python train.py --num_hidden_layers=13 --hidden_size=320 --num_attention_heads=5 --num_key_value_heads=5 --head_dim=64 --intermediate_size=1280 --vocab_size=8192 --hidden_act="gelu" --norm="layernorm" --norm_place="pre" --norm_eps=1e-06 --positions="rope" --rope_theta=3240.0 --rope_fraction=0.25 --qk_norm=false --attn_scale=0.125 --bias="all" --tie_word_embeddings=false --parallel_block=true --init="uniform" --init_std_qkv=0.0258 --init_std_o=0.0 --init_std_up=0.0258 --init_std_down=0.0 --init_mimetic=0.5 --optimizer="muon" --learning_rate=0.00949 --lr_mult_o=3.0 --lr_mult_down=2.0 --beta1=0.9 --lr_head=0.00575 --max_grad_norm=2.0 --warmup_steps=200 --schedule="wsd" --decay_fraction=0.384 --decay_shape="linear" --final_lr_fraction=0.0 --batch_tokens=65536 --max_seq_len=768 --doc_mask=true --train_tokens=380400000 --max_steps=5805 --dataset="wikipedia_en"
MLP neurons of a small language model. Each row is named by its layer, matrix (down: output weights) and neuron, and shows model dimensions 32-159. Each number is 128 + 32 x the weight over its row's rms, rounded and kept within 0 to 255.
A block is one neuron, or neurons of one layer that tend to fire together. Before each block is what it responds to, as a language model described it from the Wikipedia text at the highest values.

Mid-word pieces of foreign names
L7.down215 [152 159 154 148 142 197 142 138 173 154 119 123 149 143 134 128 143 134  98 111 109 137 169 151 133 147 147 149  77 108 163  50 148 151 171 176 128 120 145  79 131 141 144 144 146 136  80  90 164 142  58 205 159 103 116 165 138 131 104  65 120  99 110 144 147 104 131 131 146 130 159 142 140 123 180 165 220 120 137 124  91  93 100  91 169 124 137 112 174 135 152 121 142  70  95 175  87  99 125  75  73 149 133 215 144 218 139 133 118  95 111  89 139 124 135 144 105 110 167 182 112  79 106  98  93 195 137 183]
L7.down247 [134 131 137 104 122 123 142 203 121 159 139  76 121 151 120 147  92 141 126 133 113 171 115 123 199 109 153 124  69 188 196  89  82 166  93 147 141 100 125 120 105 143 114  89 126 136 174 111 252 171  70 124 181 165 143 116 149 145 119  90 141 136 147 101 138 152  82  70 108 151 156 109  93 167 186 120 125 102 143 137  46 156 147 131 154 147  96 143 157 167 117  54 110  79 149 131 106 139 106 164 102 114 173 141 144 167 147 162  95 102 150 117 156 156  94 109 164  88 131 151 125 133 156 155 121 181 160 181]
L7.down371 [107 114 106 138  70 117 133 152 135 144  98 111  72  94 112 152 129 146  68 158 132 100 142 136 122 133 118 108  98 214 181  87 167 182  90 125 136 125 110 154 102 128  89  72 137  87 152 103 142  98  71  80 160 199 127 137 140  69 123  48 162 129 144 117 181 135 126 125 123 156 178 101 147 142 179 151 106 145 143 120  27 178 100 146 172 134 124 150 162 162 117 115 136  97 159 137 130 152 151 112 136 116 142 216 191 155 184 125 136 151 150  98 157 175 106 162 160  98  90  94 198 123 153 114 115 162  95 172]
L7.down552 [110  88  97 158 195 103 138  89 133 144 141 146 118 155 119  96 103 115  89  90 135 158 102  82 126 109  59 105 116 115  90  58 104 131 181 111  99  68 121 107 153 152 144 158 108 134 107 159  64 110 173 101 105 129 106 159 156 146  93 188 140 177 106  76 100 138 140 108  88 157 112 137 151 169  84 145 201 129 140 177 103  42 143 109 164 112 136 104 121 167 167 101 174 158 121 130 110  90 122 114 114 138 163 149  97 168 153 117  54 140 191 146 142  81 181 181 171 112 141 128 132 148  93 153 212 108 183 146]
L7.down750 [118 101  71 102  86 132 130 131 150 162  98 111 127 140 103  86 106 121 101 113 122 137 153  79 154 144 167 130 119 137 148 108  84 148 113 164  88 151  97 186 126  91  85 158 117 170 154 142 138 162  92 159 141  98 146 165 126  85 125 116 194 112 190 175 133 188 122 147 103 119 130 158 137 192 109 202 145 109  87 128 111 138 146 169  97 162 162  53 115  64 111 102 163 102 147 121 158 106 137 148 128 122 181 181 132 153 112  91 140 168 112 138 221 184 115 117 187  85 150 178 104  87 173 147 159 165 106  96]
L7.down818 [109 120  84 136 157  96 132 151 107 175  99  89 111 171 120 115 108 136  94  45 173 166 139 128  85 125 106 147 149 165 131 109 171 132 140  68 139 164 142 139 147 132 102  86 101 157 135 109 107  96 125 169  36 105  83  93 158 160  93 153 146 122  92 125 113 102 126  71 159 116 142 134 113 138  74 135 157 161 156 131 117 123  96  56 142  66 132 122 123  74  64 161 140 141  97 120 116 101 138 136 147 138 101 107 154 116 161 132 154 183 118 118 135  90 139 141 179  70 159 149  50 185 152 192 128 139 167 141]
L7.down942 [144 117 146 127 166 148 121 161 141 138 146  70 161 100 109 152 122 105 124 106 119 107 143 159 196  67 139 160  53 171 142 106 138 186 139 116 130 143  71 162 116 152 131 150  62  77 158 104 166 102 113 120 159 123 152 128 133 112 107 115 154 200 102 147 142 131 109  90 135 182 117 133 106 140  95 157 143 174 174  91 100 162 166 140 120 143  83 101 105 113 131 131  70  61 141 161  96 129 181 107  87  91 142 129 132 170 133  71  71  95  97  76 105 206 112 168 130  95 159 193 128  79 136 173 221 127 104 139]
L7.down1173 [130 118 173 196  81  84 104 166 151 103 149 136 146 133 154 106 128  19  98  92 121 156 173 182 147 101 146 158 156 136 127 127 129 148 113 226 140 137 162 132 148 119 158  32 131 133 187 129  80 144 151  89 134 172  85 134 100 176 111 204 212 195 139 111 126 105 131 111  96 167  83 159 132 196 149 115 145 153  62 128 101 177  78  62 108 147 128 124 122 116 102 126  78 157 123 121  89 118 132 123 173 160 118  60 107  86 184  75 102 192 140 146 103 180 114  95 104 106  70 123 146 109 114 119 174 149 137 143]

Article "an" and "as"
L7.down34 [136 132 165 198 108 122  81 138 132 121 108 124 137 133  86 118  61  70  72 141 164 143 134 121  98 159  96  93 119 184  80 136 122 169 109 109 156 203 179  82 109  92 142  90 170 133 165 121  62 143  82 146 110 158 199  89 161 144  99 132 117 150  93 148 137  76 116 162 168 116 103 148 131  87 137 130 127 135  20 144 124 195 126 136 145 141 110 177 126 191 150  82 165 159 139 142 132 113 112  97  90 116  99 110 168 106  96  36 118 130 145 109 123 122 173 127 161 123 191 133 121 140 170  97 120 134 129 130]
L7.down600 [ 68 117 143 150 118 112 150 166 104 143 112  74 191 137 133 112 173 168 143 124  57 105  56 108 164 111 131  93 104 160  73 128 120  90 110 137  82 122 164 126 149 158 118 134 152 138  82 110  59  58 159 139 136 113 175 120 187  88 149  79 135 162  97  97 167 164 156 155 107 154  90 155  97 207  92 105 190 113 128 144 138 147 196  54 118  92 105 167 137 105  75 159 126 138 130 152 170 136 116 135  81 173  77 132  83 179 128 110 137  98  82 155 132  80 157 121 163 107 113 121 149 116 144  98  99 143 107 156]
L7.down780 [ 98 160 108 180 155  98  86 147 158 124 125  86  99 161 121 150 153 170 139 163 151  86 147 130 150 129 107 127 101 108 112 114  81 145 168 112 122  88 150  97 132 109  98  89 101  87 133 137 116 188 140 149 154 158 121 120 102 132 100 111 148 132 139 129 186 140 156 132 144 149  93 194  52 133 109 128 144 123 156 141 173 135 115 147 121 125 131 148 138  90 164  37 149 111 107 102 112 164 112 156 113 143 130 172 105 156 133  98  78 142 142 173 134 138 164 105 164 141 132 116 142 169 167  57 146 111 107  91]
L7.down922 [186 109 143  99 154 178 129 142  81  87  99 155 169 113 163  61  74 166 132  87  86  84 128  97  75 109 167 131 160 145 105  59 105 151  92 133 109  99 152 159 156 130  83 111 128 147 145 137 132 144  26 129  86 181 165 168 100 148  90 147 109 110  56 163 158 102 137 106  94 150 109 108 105 179 158 117 151 110 192 104 124 144  64 127 131  93 149 169 119  76 136 130 137 132 159 166 111 160 125 134 162 117 103 102 143 159 212 113 152 128 110 194 161  94  95 102 118 151 187  58 131 112 127 129  86 123  94  90]
L7.down1022 [178  99 105 123  79  69 135 123  80 154 156 185 102 162 130 145 146 130  69  71  98  91 137 102 174 115 158 188 117 135 130 117 140 137 143 162 111  70 129  77 172 123 135 104 130 155 109 200 161 139 135 100 133 117 203 107 108 137 193  72 137 130 124 117 101 108 129 136 113  86 172 159 111 165 195 155 134 122 116 144  68  79  91 123 159  82 105 142  62 125 196  92 165 138 150 135 150 106 140  65  95 133 129 117 107 136 194  80 126 162 140 169 130 127  94 117 152 118 178  92 133 118 176 124 132 142  94 159]
L7.down1092 [133 108 162 151 148 161 119 115 124 150  74 148 156 104 128 139  64 100  94 189 115 117 110 149 110 137 137 108 123  98 209 148 123  35 142 117 113  94 135 162 120 114 139 132 157  71  77 142 137 189 159 126 130 158 157 130 125  68 186 144  89 140 128 151 168 151  66 159 144 146 111 134 143  92  71 128 137  66 157  97 118 105  67 161  96 146 169 112 121 146 137 152 121 137 181 138 174 159 141 145 114 125 152  73 116 157 155 131 140 141 136 146 159 110 146  78 131  77 131  87 162 156 100  82 143  13 106 126]
L7.down1093 [127 132 152 122 136 123 158 176 155 136 132 196 116  30  78 121  46 139 119 124 136 148  74 114 155  47 122 166 161 151  99 107 148 162 118 187  88 133 134  91 141  66 153  68 137 171  79  66 143  95 122 128  70 153 123 115 133 113 157 155 121  82 145 110 144 140 108  85 151 132 134  92 151 121 139 147 184 130 156 109  93 103  87 128 145  80 139 148 175 200 123 126 136 129  97 140  72 155 143 161 101 150 130 159 136 140  65 160 147 173 151 152 116 116 155 184  87 127 175  53 168 128 127 188  88 123 122 167]
L7.down1115 [123 156 154 186  86  75  96 130 146 102 133 128 100 111 144 103  80 166 124  54  86  92 191 164 126 143 156 145 124 170 149  97 142 172  55 154 133 175 141 170 113 155  68 140  62 198 136 141 129 162  98 145 150 160 148 136  96  86 139 144 119 117 138 118 169 133  87 109 182 119 156  96 117 156 150 149  96  96 100  89  88 118 111  76  99 140  90 124  92 132 117  88 129 149 127  92 177 177  67 126  82 116 118 142 108 160 140  85 116 140 196 149 144 132 140 172  97  85 149  93 126 135 100 146 155 128  97 109]

Word-opening fragments (par, an)
L5.down314 [172 132 157 122 118 143 108 132  57 147 112 130 135 139 107  93  75 151 170 115  68 101 129 140  57 134 151 191 176 141 114 161 127 115 136 149  74 113 138 141  90 147 136 111 116 187 121 104 111 121 115 160  88 107 164 150 127 120 193 173 123 114 112 118 129  80  73 131 146 125  70 145  98 163 182 130 169 131 118 174  91 115  63 136 149 154 131 131 145 109 128 111 157 185 147 151  78 193 157 114 125 117  97  73 120 151 121 150 127 145 150 144 150 161 154 129 157 174 208  80 124 133 139 127 129 108  69 112]

Mid-word pieces in German names
L5.down367 [156 158 114 164 150 130 193 183 121 113 154 105 128 166 126 133 145 141  96 159  95 105 127 147  63 137 147 184 120 196 141 131 137 188 135 121 111  70 100  85 153  93 133 105 119 111 130  95  91 117  81 180 112 124 174 100 138 159 151 167 106 133 146 176  94 175 148 104 139  96 140 141 135 174  91 124 129 156 147 132 109 128 132  76  41 127 109  67  89 112 158 174  91 115 152 138 171 127  87 114 172 114 144 195 167  80 163 138 123 104 165 149  76  88 101 115 134 116  92  40 127 150 183  87 114 142 124 191]

Role nouns before names
L8.down86 [107 128 175 110 111  99 115  84 113 117 138  73 177  94 104 107 149  77 109 103  41 119 128  85 153 119 123 186 162  84 114 145 178 144 121 147  99  78 127  82 183 160 165 162 112 118 131  66 103 156  88 181  91 106  92 187 126 119  88 122  82 131  92 171  67  82 232 167 179  59 179 150 147 108 128 133 177 146 121 110 127 134 148 124 119  92 136 199 141 202 183 167 166  92  94 112 124 159 137 132 139 139 137 158 146 191 126 127 137 147 160  47 126 129 130  78 131 211 181 140 140 107 107 116 132 137 121 100]
L8.down626 [153 170 110 118 129 162 156 176 100 143 157 141 160  90 127 162  89 133  84 107 115 154 154 165 136 139 148 139 174  73 101 151 150  71 138 112 175 128 104  70 164 140 144 177 102 127 168 131 150 114 173 127 145 100  88 108  90 156 127 196 156 111 147 116  90 151  92 157 145  77 117 148 131 125 115 100 149 141 136 140 175 186  79 115  88  89  99 154  63 150 134 147 111 120 103  39 159  87 127  86 163 178 121 178 128 166 123 126  93 175 159 113 155 104 125 111 139 160 126 136 109 198 153 158 147 164 105 137]
L8.down821 [ 43 170 152 137 106 101 112 165 106 160 125 203 156  86 156 149 148 106 115 137 137 159 112 137 130 126 118 123 124 105 143 132 170 102 115 122 206 129  97 138 145  80 153 175 144 147 146 149 129  75 147 159  71 113 134 127 112 146 127  65 119  46 156 123 109 108 121 208 117  72 193 120 175 219 124 169 147 146 116 129  78 113  85 128 108 149 106 156 106 116  73 146 103 169 107 119 144 142 127  92 134 143 122 121  92 124 141 180  78 186  51 176 129 154 118 117 162 156 127  98 125  84 160 141 128  64 189  89]
L8.down872 [147 106 145 119  83 174 162 168 132 188 124 136 160 125  84 106 124 106 143 140 181  36 150 169 154 142  87 119 101 130 183 154 116 111 123 109 117 116 185 115 124 145  99 153  92  79  96 116 150 147 167 161 150 107 113 157 153 130 152  75 125 109 155 119  76 170 111  68 143 156 145 106 163 109 124  89 102 177 144 105 130 141  77 120  62 150 142 125  75  99  72  82  91  60 195 152  83  85  95 160  72 114  79 179 118 130 111 154 139 207 125 111 136 152 141 122 133 172  97 118 105 105 135 213 138 152 182  88]
L8.down955 [160 134 108 144 141  91  90  47 178  91 103 122 162 169 159  88  98 135 118 137  91 137 121 161 115 104 134 103 172  84 113  79 179 103 120 126 165 131 128 111 184 130 107 110 160  95 151 138 154 129 172 124 133 158 101 129  74 169  79 119  92 181 127 166 114 119 106 118 113  45 132 122 128 122 124 132 131 128 120 142 121 172 135 111 113 141 143 168 153 102 122 145 133 121 128 105 137 189 124  64 111 131 179 129 115 122 128 165 160  96 150 104 123 100 107  69 173 109 170 130 110 168 122 113 102 198  71 175]
L8.down1024 [ 79 161 114 162  97  95 152 160 147 130 104 126 134 138 110 167 144 106 115 120 128 164 132 109  88 149 162 129  92 138 161 159 152 117 119 132 129 150 175  70 112 113  94 158 102 119 106 140 132 162 126 103 183  35 134 147  93 130 165 113 185 149 117 107 116 174  87 134 116 106 144 144  91 170 147 138 133  90 133  40  95  93 106 126 155 159 152 125 136 126  66 144 136 178 161 162 170 134 164  78 110  91 143 110  79 120  72 117 137 104 120  87 136  76 109 160 101  98  96 139  85 111 159 149 157 129 128 149]
L8.down1025 [ 81  92 137 152  95 114 114  90 173 124 137 104 106 113  92  51 159 144 112 153 154 154 124 118  80 123 138 112  81 103 115 152  93 104 177 173 146 144 159 114  86 201 116 125 176 143 142 170 173 141 135 156 140 147 115 157 161  77 122  58 124 163  86 172 132 132 220 146 138 104  83  86  67 113  52 123 167 140 114 141 139 101 178 136 130 136 167 140 135  96 136  85 170 147 122  86 170  68 135  99 115  86 123 143 113  45  93 112 152 108 154  75 105 113  94 136 133 129 146 162 163 129 134 141 104 156  66 177]
L8.down1087 [172 113 150 101 128  94 121  85 103  94 130  73 173 117 129  89  92 123 100  92 129 120 120 115 137  80 112 156 131  55 132 168 108 155  84 124 105  75 117 106 156 101 107 163 149 123 118  76 168 189 119 132 153 145 121 120  76 131 121 114 147 154 111 148  88 144 147 115 132 167 130  84 157  72 189 115 159 124 118 130 164  85 118  87  92 134 187 119  92 160 194 132 149 146 154  90 190 111 114 125 144 148 110 147 142 118 117  76 255 114 175  99 117  86 125 134 146 147 191 117  97 108 143 101 133 146 133 116]

Indefinite article "an"
L8.down51 [149 128  86 121 108  72 151 135 127 208  57 121 129 109 146 129 146  38 135 125 128 113  82  87 146 145 174 144  52 149 117  99 133  96  31 121  30 110 158  97 115 163 139 145 153 141 114 176 148 122 136 148 127  61 174 149 102 135 138 241 113 116 103 154 105 105 169 121 130  79 154 117  94 145 140  79 191 116 134 130  92 117  98 108  96  98 140 151 125 105 163 130 137 157 144 126  99 163 174 123 131 144 135 109 158 131 131  90 119 135 114 134 117  46 142 137 117 129 159 135 166 102 139 155 112 123  76 193]
L8.down121 [172 134 138 142 157  99 148 138 114 108 130 140 113 150 192 120 150  88 152 134  83  85 110  67  88 124 141  74 144 112  74 139 121 137 183 172  69 141 115 112 103  96  79 120 132 130 108 115  88 133 131 116  63 164 135 152 108 108 190 150  51 168 108 154 138 109 139 106 144 133 165 160 108 136 140 103 146 105 118 150  86 100 126 148 152 134 133 154 171 141 148 148 168 186 164 131 113 190 161 107  99 131  77 157  65 214 149 102 161 142 141  84 104 138  74 164 163 121 122 165 128  85 125 106  78 120 170 120]
L8.down282 [143 135 205 133 136 136 120  92 124 120 153  89 119 107 138 133  61 176 119 168 187 103 109 157  82 123 111 114 145 111 134 114 112  98 137 133 120 142  99 116 130 173 150 103 101 151  88 102  99  93 109 151  89 124 103 152 104 109 120 107 137 233 105  92 137 137  98 119 139 128 167  98 129 128 141 111 115  68 136  83  89 144 109 125 100 156 183 116 143 132  62  60 168 125 162 152 155 113  59 109  88 134 164 156 169 110  83 132 131 104 133 132 170  90 119 140  57 126 179  81 131  95 122 155 107 144  84 203]
L8.down284 [122 124 122 120 101  79 127 112 134 112 133  98 136  73 113 110 101  79 117 110 168 112 140 149 103  77 153  79 141 152  67 128 144 115  89 113 150 105  99 135 144 127  87 117 198  96 155 157 117 164  70 178 115 125 121  89 138 195  85 176  95 113 107 156 122 142  71 116 190  51 132 148  98  71  76 144 137 105 147  82 156 153 165 153 210 103 121 115 176 103 129 194  62 170 127 113 114 137 132 130 106 141 178  64 125 168 158 145 101  87 174 114 220 156 127 141 109 104 126 107 107 107 109 155 110 150  91 123]
L8.down346 [169 120 141 126 101  85 146 126  62 115 104  91 133 120 120 131 227  92 134  96 148 126 126 128  94 146 140 113 118 145 142 133  86 167 120 195 146 120 165  93  83 154 109 122 122 135 127 104 102 181 103 179 134 110 192 163  86 109 205 175 162 155 111 119 180 131 149  81 123  82 117 151 158 119 145 167 198  78 142 106  68  95  95 105 154 127 104 139 169 130 120 100 129 178 155 106 155 171 158  90 112 148 108 147  70 117 182  42 130 121 135 150 149 104 143  96 121  78 143  61 137 173  92 124 116 124  83 176]
L8.down421 [136 118 142 115 106 184 126 126 117 149  86 153 101 119 110  82 133 121 143  78  83  80  93 108 101 103 101 126 172 139  64 173  94 138 152 100  83 102 135  99  65 150 201 120 161 157 126 122 147 129  91 156  86 110 124 145 143 129 132  50 134 159  86  92  90 165 120 100 116 158 134 111 144 145  56 126 126 157 104  90 152 150 104 139 179 124 155 124  98 130 154 185 134 168 116 140 127  62 130 115  90 146 132 120 134 138 124  82 147 125 104 120  85 145 131 119 108 156 220 123 134 128  90 196 100 129 172 139]
L8.down896 [163 148 177 148 157 179  92 126  91 129  78  94 119 100 156 115  91  90 119 131  86 136 145 155 110 167 139  97 122 158 123  89 131 138 109  87 156 135 150 117 168  92 108 142 131 105 166 118 133 115 114 122  78 159 144 123 134 131  56 129  76 141 157 106 153 118 139 149 132 128  72 146 165 124 143 129 102 143 119  13  94 138 187  84 107 141  98 132 131 167 161 140 123 149 117 177 136 131 184 120 116 101 145 213 155 163  87  70  89 176 166 169 145 112 119 107 198 152 188  89 152 122 111  91 117  85 166 119]
L8.down1185 [137 132  93 125 132  79 103 144 146 128  98 105 152 151 148 108 129 116 149 108 137  86 157 138 169  90 130  99 125 139 100 110 145 146  64  91 114 112 179 156 179 119 122 178 154 121 219 154 134 108 109 159 122 128 156 101 144 144 157 148  75 107 152 182 131 104 125 166 113 163 130 202 152 107 146 173 109 114 127 139  76 135 168 117 153  38 156 129 231  97 120 143 122 144 110 153 145 123 134  88 155 115  97  93 157 108 139 140 153 159 144  95 133 138 106 128  98 162  98 132 138  92  92  41 129 109 111 141]

Occupation noun endings
L7.down6 [166  78 123 124 169 140 152  85  77 102 196 176 140 152  94 155  74 122  95 152  90  91 130 143 107 162 147 103 136 132  81 104 144 146 112 113 113 140 132 122  95 163 165 108 146 136  92 138 158  89 130 124  94 124  96 132 142 114 103 111 192 155 123  31 114 124 155 141 121 111 136 203 126 123  89 128 106  90  35 157 121 138  83  93 150 154 134 103 125 132 117  99 101 106 157 156  91 113 191 127 160 141  81 150  75 109 127 115 103 153 181 115 168 199 151 122 117 147 126 172 112 130 136 142 150 108 136 182]
L7.down183 [131 111 101 119 131 131 105 115 104  93 107 166 122 131 146 189 103  92 123 106 158 111 136 159 147  22 144 106  90 126 114 128 102 182 103 190 109 131 152  49 134 111 157  97  65 126 126 131 101 151  98 108 168 127  88  70  94 211  89  40  95 148  55 180  94 134 104 119 107  86 108 113 132 177 140 145 149 112 156 127 141 152 112 181 129 141 205 140  96 145 162  96 104 148 170 131 151 158 123 138 102 108 112 104 101 204 137 160 106 139 126 100 108 120  98 135 199  59 140  99 176 176 151 127  78 146 126 131]
L7.down365 [145 110 121 134  78 125 139  73 174 113 106 136  99 150 166 156 181 101 156 153  45 131 129 136  73 148  85 134 141  88 128 165 128  67 156 171 161 101 136 115  98 115 169  99 101 139 132 138 105 111 227 137 120 144  94 148 108 137 143  69  52 141 116 161 100 152 125 127 128 121 159 124 105 150 113  68 139 164 146 112  86 148  85 135 142 124 194 184 140 169 117 125 183 172 120 196 146 177 155 127 133  96  92 132 141  58  91  98 155  70 142 174 110 158 100 181 110 143 115  99 168 156 154 135  92 150 143 159]
L7.down412 [175 132 183  80  94 113 132 164 114  95 160 114 145 125 144 139 104  31 100 143 113 113 104 108 127 153 117 110 107 118 135 216 176 152 156 144 127  95  77 124 122 126 123  66 121 159 147  95  97 109 121 141  97 153  97 121 133 111 107  43 129 167 124 130 116 131 146  74  70 187 157 221 125 113 177 129 147 177  92  98  92 114  99 104 140 115 132 123 132 134 104 138 204  82 182 144 143 188 159 144  82 131 165 134 107 143 113 137 159 102 135  99 186 197  81 157 211  99 154 153 180 113 155 175 129 161 130  96]
L7.down736 [122 142 186  84 124 111 134 202 143 138 154 190 124  95 122 139  75 148  59 137  99 135 122 190 110 196  97 103  93 154 154 146 151  82 137 140 193 188 136 115 106 106 193 193 153  60 118 163 185  62 134 134  88 124  92 155 118 177 112 103  90 111 122 139 117 165 141  91 123  61 148 123 150 170 111 173 123 128 155 129  94 118  84 129 145 129 114 128 110 102 120  80 134 137 140 144 171 153 166  78  94  85 134 121  89 128 137 154 179 128 131 101 100 189  74 156 138 221 138 109 171 124 156 140 124 169 135 146]
L7.down757 [116 111 120  88  89  78  89 111 103 127 104 144 143  95 138 123 128 107 111 111 111 144 140 182  95  97 161  95 136 170  90 114 141 115 154 149  99 134 156 120 196  61 164 181 130 137 107 164  97 172 115 156 107 109 139 126 144 108 107 113 126 145  47 103  76 152 173  70  92 164  73 139  79 146 138  91 159  92  83 155 136 183 108 102 166  90 131 108 187 123 124 101  92 155 119 125 187 144 109 148  89 174 163 153 146 136 140  77 125 119  97 125 101 162  55  65 139 154 140 102 137 112 143  95 162 194  87 152]
L7.down1008 [175  88 159  23 109  95 164 153 145 184  87 145 113  85 140 130 120 142 116 136  79 155 126  79  89 106 145 121 164 144 121 164 120  91 115 107 172  99 124  73 155 159 138 153 144 167 116 142 139 159  43  95 140  92  84 148 105 141 177 182  83 148 109 153 112 127 170 146 116 142 144 101 109  94 167 113 125 137 126 133 149 164 130 175  76 124 153 123 175 207  64 134 125 108 151 148  97 120 139  76 105 153 133 108  64 131 171 141 172 137 101 122  79 140 160 143 113 143 140  91 120  97 116 117 107  84 171 103]
L7.down1221 [122 129 175  61 117 114 138 177 111 130 164  74 153  83 137 123 105  87 132 113  97 176 124 109 134 121 135 154  64  60 156 139 160 146 183 135 121  72  74 112 163 195 114 145 151 131 169 154 146 177 139 173 154 166  90 162 104 132 119  82 131 197 123 111  62 135 183 143 188 118 155 117  62 157 153 110 166 129 105 104 109 108 139 121 156  91 168 175 150 169 160 125 179 160 172 148 128 107 146 199  87  94 143  70 114  85 142 168 136 119 141 131 117 129  75 104 179 144  97 109 125 180 143 146 137  92 156 100]

Romance-language word fragments
L8.down62 [138 113 147  90 172 140  86 120  71 156 125 125 155 167 152 106 101 133 120  55  60  98 162 160  98 132 137 137 104 178 159 120 115 125 143 105  80 122 111 116 107 117 135 156 145 117 134 144 132 124 148 194  49 149 137 106 129 143 107 119 125 145 195 149 136 117 114 155 105  86 143 121 171 125  96 155 136 138 156 121 178 121 151 102  76  97 113 131  97 116 190 109 131 181 151 176 123 134 139  85 107 198  88 129 100  82 112 138  89 125 124 195  88 118 163 174 133 211 134 159  65 125 109 140 128 149 122 179]
L8.down128 [110  93 149 102 119  80 151 222  93 139 174 187 132 118  95 206  70 120 108  73  92 136 106 123  86 114 100 159 150 134 140 129 156  60  82 154 157  29 162 122 141  94  87 136 178 176 177 113  86 140 123  97  98 136 119 197 135 148 132 121 120 145 107 164 213 123 102 152 124 131 125 179 132 177  59 131 135 183 167 116 169  97 109 126 186 172  81 137 155 181 128 144 129  81 189 169  98 166 150 162 117 128  95 121  91 129 151 104  88 115 119 133 132 143 129 117 118 153 114 161  89 125 124 110 137 135  92 179]
L8.down502 [152  96  88 148 135 144 168 115 133 130 117 131 140 131 157 149 140 118 157 197 187 140 142 104 112 168 109 147 108  46 134 155 149 111 142  99  93 105  82 108 126 138 134 147 138 105 107 130 140  78 145 155 107  97 149 111 124 122 154 130 158  94 105 189 125 123 116 116 112 129 138 120 129 111 118 149 166 176 141 127 138 128 112 150 106 161 133 122 153 187 162 153 122 139 103 116 146 101 165  68  97 188 144 176 132 127 110 135 116 163 127 174 129 155 112 100 178 160 125 116  83 138 105 161 138 153 153  78]
L8.down511 [113 174 128 114 117 111 159 107 121 132 111 139 103 110  94 145 156 134 107 128 138  96  82 124 120 173 124 137 135  41 127 162 129  83  92 160 114  78 134 110 122 151  92 172  59 127  97 164 132 157 139 124  61 147 126  99 141 110 216 161 131 137 107 110  32 167  83 121  96 127 127 132  72 167 140 120 139 136 138 183 209 113  87 188  34 165 125 208 107 137 136 122  81 194  99 165 156 121 105 126  94 166 121 156 175 135 124 123 147 211 129 160 130 109  94 106 124 104  74  79 109 170 147 149 106  62 107 129]
L8.down528 [114 162  94 138 100 154 148 129 155 106 192 154 105 131 117 122 168  87  69 125 135 137 129 168 180 205  67  89 149  79 108 109 111 185  44  29 122 170 134 125  86 146 119  85 135 114  90  78 112 122 105  87  52  60 108  87 162 137  65  96 134  76 163 123 113 118 127 157 132 152 116 101 118 135 119  91 152 173 112  75 120 166 124 128 130  90 124 112 135  89 158 141  89 126 145 112 113 140 110  60  72 104 101 148 169 127 136 185 134 146 143  94 134 161 170 138 130 127 224 124 160 130 180 123 137 144 162 148]
L8.down598 [121 126  92 114 152  93 175 110 129 147 113  52 147 139 117 127 123 150 129  53 171 168 132  79  84 102 126 121 140 182 133 186 185 168 207  85 124  59 117  79  94  74 154 136 166 119 178 118 112  87 120 146 124 106 122 137 103 182  96 104 169 133  74 156 123 161 141 133 173 122 130 131 121  89 158 162 168 158 119 112 105  99 159  31 135 133 111 118  89  89 104 163 168 152 138 112  94 138 117 104 149 149 171 165 135 167 109 129  81  86 173  86 177 167 140 130 150 117 143 202 115 160 162 154 120 142 154 163]
L8.down993 [130 203 143 139  47  95 120 114 139 132  92 150 156 165  91 144 158 104 138 156 147 107 121  87 114 169 119 136 127  89 174 131  98 129 109  70 125 105  79 152  62 170 118 102 163 126 138 157 107 129 111 186  95 143 145 172 182 108 170  91 119 139 106 101 151 113  91  93  84 107 103 139  97 153 149 100 124 174 103 148 171 182  71 149  79 124  73 173 183  40 112 117  71 124 121 134 170  75 105  92  81 176 149 133 143 124 159  88 109 166 147 104  98  98 104 163 126  76 115 144 159 164 115 105  94  70 106 173]
L8.down1090 [ 57 116 143 115 113  91 114 152  83  80  98 162 111 143 144 180 104 142 118  29 167 166  83 143 144  68 112 131 135 138 131 116  68 157 103 134 131  85 143 110 102 179 154  83 119 145 167 107 128 188 140 100 127 123  96 122 160 192 190 103 111 126  85 165 168  94 193  87 162 104 165 109 143 110 141 138 135 120 146 160 117 114 111 106 103 149 205 159 134  73 100 137  87 113 190 126 124  92  90 148 130 166  75 105 119 168 135 133 137 140  88 144 138 108 153  98 140  86 127 114 165  94  85 132 143 105 107 173]